python train.py --hidden_size=512 --num_key_value_heads=6 --positions="rope" --bias="none" --tie_word_embeddings=true --parallel_block=false --learning_rate=0.00105 --warmup_steps=335 --schedule="wsd" --z_loss=1e-05 --train_tokens=732500000 --max_steps=5589 --dataset="wikipedia_en"
MLP neurons of a small language model. Each row is named by its layer, matrix (gate and up: input weights; down: output weights) and neuron, and shows model dimensions 192-383. Each number is 500 + 50 x the weight over its row's rms, rounded and kept within 0 to 999. Numbers have three digits each. A neuron's up and down rows have the sign that makes its largest values positive.
After each neuron's rows, "fires after" lists the tokens most often just before its 100 highest values on Wikipedia text that the model never trained on; "fires before" lists the tokens most often just after its 100 highest values on Wikipedia text that the model never trained on. A number after a token or word is its count.

L10.gate1250:489467567521497619542540402523477461475560538483451466468556579471578485484415497569556432490497435495530530430543514547616451460533406564505535524467545556440600425467480546536469489494487465527503509469535513491479481467469514537464488389389478478507452480516502427540571508433556427397452558482545568424451536471443493567418518326543493479489444502502499496422534453478459386506463506472518570453474491500528569484506540517481578603517383546530497363451469452421529489499448477494460492527480483573465352623460484474504524456537582478522534495569563476552413528436412500545
L10.up1250:544552480544446570423513407510558458497580599510486398550442570472462543462568539490543525462465501520447594519513453496529488469447496439605458418519480513504555465612421420421598464511538548608568534555396447461466566536394492532465447530435495442516452583536494441442429543496481532452509587521540598500492459479491433494532502563587499404442445417490520503537512452510462481539522399510533432454440518492564489439519496483412449483594521481520532422550579451447601561425517457453502474486500530479563426500477403408496451538606488568523444483554422493528474478546513518415
L10.down1250:523445501442459510531544565587500573483476409476534544512528452543523525547537580551470581453458429540451542512542496454451597531630431542414468486454571476522465586500489520478624515446452415467503502445573538484549520450485522558428494486479593481567451442493486536469544516488496473460526437445576456399443462485493552467569488516485505412458525557449520439527500491528537490560576534509637549482474510450610463510459524493514503566537481544457547522468432542556558538435458566481423503444518555527508467433526546527588556504461450484440423525407504477574445520478441470513
fires after: "2" 21, "1" 20, " |" 11, "3" 9, "0" 8, "4" 5
fires before: "0" 31, "1" 28, "2" 13, "3" 5

L7.gate659:596428443466463493467475515551481457423476536601484495462577611496513598461507491476579515479438524463439521505535509545452509476482386597459434551499492505467497529462467532533518470411546534502520490530510499548542471474598530493550475579524474499500498556482502514496489460474574482503505601511546429501518545559494490492461539494491550473553480457414516510452462479535483572503539519458604546484405509614502600517500475502385452528531400429488511448491424495561452497523493482436513477546494512502484435521511462400479512559630488525553535497457476529552425601534489484420
L7.up659:463544443473567492407563495473458485462471485423490512504506603510544580510456540417434598476567524593444575543487509457540537558497516476490515487585543478454535412458495432584447407489486481589509486424589542491591545543483552551561511512522403539466623625415466479356487507459420505448541449532538464526409536530342585424528443540446489533531462536470467513484478631515504582517518482564545430545498580454449556440468481480487466481491503430451612448509544488512561430531521484476532475372513472513466461528539493588487510473462466493468482447477518437466515523465477448435
L7.down659:521538493490448521510477490477456489548478459552432609537489541601453574474541484491448535558504548540434551511543533459548511424504507489562460501353508597546470422432616525455496521549504445512451517575482533446530468507505533422507507616533487571543568494492498537548485531457539399398539431542535556433484479476501551467564471582584511532473454552540458486502460533498444471491549594486478446514555505482482502490443458484560599401573557457500484361494528512510433474460499582494455505559543532469522432514458529451501542562556436420467518394554481525524544595512533448588
fires after: "|" 35, " |" 34
fires before: " |" 64

L2.gate351:478461495482498540584442504443462403537534525537566472502462569489433526550559473447590443538503491565452600489547546525420517602525549442462555443464411427525458620499511601483492486534506466536496468482502477452452592506572506531505549432462515509474401455564456463573468542488532474507457420454554558470422591514518538539514483406571553479536499495445576413420467423537484548505435422588444505454470488487586519538509457446438565503590541474492420512447498474505550582476437539522549472571479534523590400532468474467490557461538478501532425504526461434436492434496439594535
L2.up351:443506460388549539578534506457488520438579536571467497488483540541630467492450547541513493453453545528540514592545591532457506449517502509436472440516544539479497484507436357665519474543575464421489521614492497519430593517467534550463523525492496529456617531509558496459436519439509434475460471538614486486463460518425425522452451488521530544535509487468479490448544530479363621497445500523601450459462539478473518459508506558498365526441550570497538496517459514467509572512482544408393419555514480447520486495488537398512535523461564503461437586438472476470492518520548526465
L2.down351:500495521567513508584515520459462539577474445479518470436541539507442499484451454442574469496457418497441504459423460467503534477512522511493499490511465498628528530545576603479511496471497557590610571542484527444547454579549561531555416474500556465454443472562430472524486497506625531483488560508549515492485448394487527448519458406467525463490439529486462465516460510496546486500483376493450444562597528516387519487532537442531501367542518521551528477444440445612488638499564529489501506461525463531582570437509432531472518489470469498509522475430448527483473553409536517544
fires after: " " 39, " |" 18, "–" 6, " promoted" 5
fires before: " |" 36, "0" 11, " the" 5, " |\n" 5, " Yugoslav" 4

L7.gate511:504491515465526498444509376414514524496400463591445485483547573542457535509405566497528523538445475436465493544500503503401616542556373556446491518551441583501551513560529499453521521567425474433420473537416394559464477470584485612490571472514541532535447550521510531496522503548519541588530455495512560476512506590553512518505588574497513478545571469472525585533479463523546560366460443527508556540521460585524488466516465454481493556425453512469445492412508549477443429535512487473516461535453502422523385538537479417528484526507453464493499481548571450487439471434498490542
L7.up511:428453386602559493534551534544485503498533444554527518500537513466580512480485473557452482419458473510548438490556517446565528472533531573483447462526452487450466504580361391509456444500512457450520538511465483492437541562496460533502513439449535473568508584556451574475455544498499475463584469460570466501488449504459578502460427532511564549532406463555503550482532475592520469481571471477485527552550452538512506436598644548479453409637471481487498478457488486450522474483494485493541568568503502543537585486493462510511491443464642485440529502378513538525488594487544527574
L7.down511:547502586520458472502514478500515492521543526534464525520418556624492485503516524498532526502426518384502519480515518496562549530487462436500554501476476541497509482510580543450604529544537546505520537513568562494591509554481435541440574460559608532452392525507414444557394504493536603519409566490593552513488517512478457422416585397559517497445529516462453488471432439411498533495421539522537505487491522426443448538427478470474527503529474514501469432429582488515486489435578449580483479535417517489554464514486490434564520483503469490472509464503568449475522558503509542587
fires after: " −" 19, " +" 13, "." 13, " (" 5, " " 5, " Team" 5
fires before: "." 33, " |" 13, ")" 12, " Pld" 5

L4.gate1241:464545475472449598499553507502515547517492406513493599534516486461474577567505434511568501480554393419574460600470559549445552474545407495578501495447482462414473448528566576623430445511488477532519565515606565543589473463475584498526446553535504512536440507522397577470470420545478491474488531469501513498519497562565505464480466491500451486415462522481531517545499488556413510567489473497506378481549549499487544498529581460546434528522443584546498446586475441558516483510420419595585491448484462538512555513431548457551527487517598443471453520489516432530539508452467493498
L4.up1241:472522493386534499560502417430483484494579511601379506447564473482460568546557524516457536432566554458571556448451561498560569548463396513485505406466471470428438473483536458594518474499500442424576441510527568586578564473479467466419426405492555401549507531417423402558535419485445467515489470461608545565503542564480505530489422496540501540513501426551489366584452516464499487437515443452505487496575369452524550559587537596516514477525510572474578477517454499489556493584457516572439509462593518583437526544514508475452441379524589570557442496477494472496481468484477457446
L4.down1241:492465447522478384460521527566454548490509494497552544546446473479536355470500529450510476593423501468484496609427492515496489436538482540507497560460464487531502378591437588521500490496476572483482541451525492464441584486507538475498532563570528482481499536530438502512444521508454500458459514462425464470529490450509590469555503521341481564460527502497510480436564424522447450525547557559515445483417548562466498510442462404512512605493481441537526545426535402496533560400540509495535522501429482557516462491490523513523516481455443475593559531586537414441571484461543503566
fires after: " " 85, "." 4
fires before: " |" 29, ";" 14, " |\n" 8, "06" 7, "05" 6, " " 6

L2.gate367:530581574510542461572510445510402479521609508531385545544524496522529518476492458427461543477468424445583445391520519589484531507402426540519521450534526478436521445574482559464411564496463466415552481479613545565486552460507467462417487466527512477490504526519519502462495502413512500423445524443543518418516498639511449503480407470503498519496445556534608491498581538550449420473467526526495506599497575521432476485611456548512496385557525595475571421501544526429493529510442468570458492503462525470446527485444632470576450471513579469429472411508579512455508478483477618447
L2.up367:480559533466574499545433488500503541535499540453445463510445480557560501460456598397491495498552431501565531477523589507513582484560501493576500507478499484499606473561522472474538460488442491466445432569467590585520410534483461601444417437418594643484573478498536436560619468511502508517441509486528466466511509524480406464514431482537535614550427483584610503535544556561450461458587555512498617480441485416505490532541457439592426486494446563627460518554499444495441395467527446607504536444392506484433518536569494435454459479483532518530495526539490442453483418471413534462
L2.down367:535520498667421479499521457446462551432507474597593487502480532504542532450491421528548528499427485519442525498528471516513574538536449540457550476490526525543438580489455477485499585589460447476572572467519493475458541431470512431449577480557413397492546567559481466483338553424603460444536591527477529422548448509515528552489482504453453405434498521466479472493481488509551444435472515573516515534529509537413577426547550480463524483573500491427589480502577565464532594488472617492506561572574469492480455409377397557553504515441510493463507441491457567546497519545580554494
fires after: " " 33, "2" 13, "\n" 9, " |" 6, "U" 4, " Vol" 4
fires before: " |" 36, " " 13, "1" 7, "0" 5, "2" 4, " |\n" 4

L7.gate1284:467451529515451637550342462573599446502427501517473469494538590487495493491469515490523613526401476451488514531562539502523482526532458595508458538450542512486436518538461552486539493528610513419543483472386540515526502461573503538556519465460505397517471531540555414590488494556545480503502519476493457459449629493523566562555493524507568389529473537530465573489490549484472500533455521543428478356454488524566564590556412535510536502560539494431465553544485424439481511383607456519563528505453485522481476416568490541453504466556483530491485504460458544467475565472570525428
L7.up1284:533480484469480497421415501511513560421472493376462519468575560465466526503540501480518543468526510463527481419482557502528444404514481526583535441486449497459485443520420552574531517453551486498457503535502524537574526475508536500551634559519448503438466554459418464438458508536411434443400469433423441548462580566437579618435469575526527450532427554557414471463515515538382484480563438537358454482518559532510550513518520553439559498544538608467535386514501546430483482483561455496544493511440517606513563418599489557515481466563391583522496422459497518516494485525544581513
L7.down1284:588468515559465526459468562558423446502575477452517451533521472532419521393527497381493530531487450492465556517476521536485554507484556484559491435549423485530511427505471492470487487511423523542537506478439449522571475569456415541534527553498455477376520595439460491521514513504458476454439548486486488395484464487490490472546457638547574408516475563508423506537458509436405504455391506465453449543499517536464586453531494523590522421434537489501452487593521542433441555454451529464464476572508526480542540530559497535528485429421492452555524508478567556435522509514455508498
fires after: " |" 25, "}" 9, "\n" 7, "H" 6, " km" 5, "f" 5
fires before: "2" 28, "1" 6, "\\" 6, "0" 5, "m" 5

L2.gate603:438528509490430433528565442477442493467537440536497527533472614537565486518502526526525537512578455487426558398562521642622533538521503563445512431486425526469599487497463568576559493538483470558440490553538576537435583529542530583475546491486429482530450500520453485456471562519595516571497475479524509523475489468513524528539467367587597533559482463471531533508484472504518574528499525569497497402492529588534551588538471536444466558533422496503492502469477518487522587462461486435575565534456458568406448557497514417485571533422454491487522512528526493547433429383450564470
L2.up603:526632542533513494498500552441530527463596459521390543497486488446486517497473463481561359469545483471490558484425534557602527471467490500550444498493453419537558519437515500582463475519562504530604561497563462409562503488460567466546413488438441504513530468507536404471456420474484566468551509438480518414534464418477476521528430484435509541444491592518492525458447478534511503587445516469473486463583497491529508485504465435517496494441548511408483580515550487488550515551512515566499517542373428545445480512446535538484464433497567537464466580446454458581492477511476497456
L2.down603:448492468483510564514539497466456515493507467501460589528465532499569536448454548557412428484468560448480540509542581512464494477467465560498484473458420496449472420497467481554475440457518445471608502512560499476504449465488482423518456520500448528594498530523445432536475546566563540599586549491487518509535470524535473480453470419485517495450408409481522444496444496531529514461454541485431426401467402599636506487534430573469545490605456578490431466537421483473518522599513477561486640610498460536448469447479445487515462500488450605461470515562537498578501549459476552456
fires after: " " 51, "22" 6, "12" 4
fires before: " " 48, " |" 41, " |\n" 4

L4.gate1278:520545517607492500483443471526468413421605527471458449492496466601528541601516589569551607405540430461485523485528499552510487501478464569522553473529396536478535389443391513458498491525565487521410470491522493441498478514489522594484486514447476501524533467480481455435475442530573528487441559519539459486438499493537532604424574547544467531523575517414473447427538487412425490515549560453483492481453463443457485567496430500522533489550496529447454529523498481519515438547500557506504454474432476481376453571579454518442412477463431527475478454507418419571429490570410542500
L4.up1278:537456445539552455544505446475538500590472542476466573514477482475581516509563520435470540440554528618531567505455543444536560438530430498524494496552453456469473506480496511570475531633553539515564589532461532537458567473527537534444499499490448459471534600461469480597547510538513463541528492443450486478479429559468591546396451567496566524483538511447423456454544390528413558441441506550469488433461434407574445554504502518525453522396468519503543541465400466468516561596618508506452469407534524467532468498536455505529514525512458477562520477493420402506496480461519576478
L4.down1278:483525424416427457582473496503464448477548451489447483424504519567509497519437493568536428517547424547483499454562495558487465476542502497544456389490488523500482546439469567473526466557436455507536347533319425463451447419408484519506524486520501446489547488521521500533488533472620449540516535457511587468557470441552428499431513502557442424443536465552426410480542526481479484554474528527450546451585485501446508465566511621457523527508499507602445507538544623560412491519457513525535505528512536469482512541470425437468459514522470491510494542460442474611508507534550488535
fires after: " " 48, " |" 20, "all" 4
fires before: " |" 35, " |\n" 9, ";" 5, " " 5, " —" 4, " United" 4

L2.gate372:513577503450481518460503454529548422474472558560457464381440574496510525507593481359468560504567433501529569556537508528461556473438514412569450417473482574435512488557429538444517464522523503542439537452478512525482457451647494663522508543589353537534514494557545583517415591520500518452435612451491509428433536566447489484519437553563590479590473479477564539489499575407515534532538565506532497444496627598541581528491468449507514569493528513540424504410537466523430524507459519537570452524476483499466488469511472476468562475524502396588464493521468607490408495567440432527
L2.up372:479575576533520491375497498496527514552544595579465520453439529451553526509572445406520475548587459519464518518523528440433509432484460471556547400424534508438483480525492536397476496494545498521500503431531442486536450474589489583557447491573381512518571466478443477537572597485448489459520639432473516453473513527456544474480411504557537498535454504471555492506463575416558513494452580580544473477494546539573543565497493503471541499530490505504507493484500504390485525457553520537448493562449464559526498457511426566460579506567545489528481404464474630479423484481494447417
L2.down372:455483566608537507519534562472422535596436477443565573586508448521521508444424504581551460466485614450575526501466497502557534438438547540474591526476538439566480433395676501467486616561470493502506474446516464473542521537416502385476466387433508403474555452524478485567575483460481506436535540613523527548497472574450411594555482518483476574516474480545455437466530469583418475512455524508478509500532469478510563432582477577402499506573493501495521393491427530400508470539549488558418509443498476589597493524531546516525504396556556599473557488468480461515497571436491569511
fires after: "1" 28, "0" 17, "2" 13, " |" 9, " qualifying" 4
fires before: "0" 17, "1" 17, " |" 14, "2" 10, "3" 5, "4" 4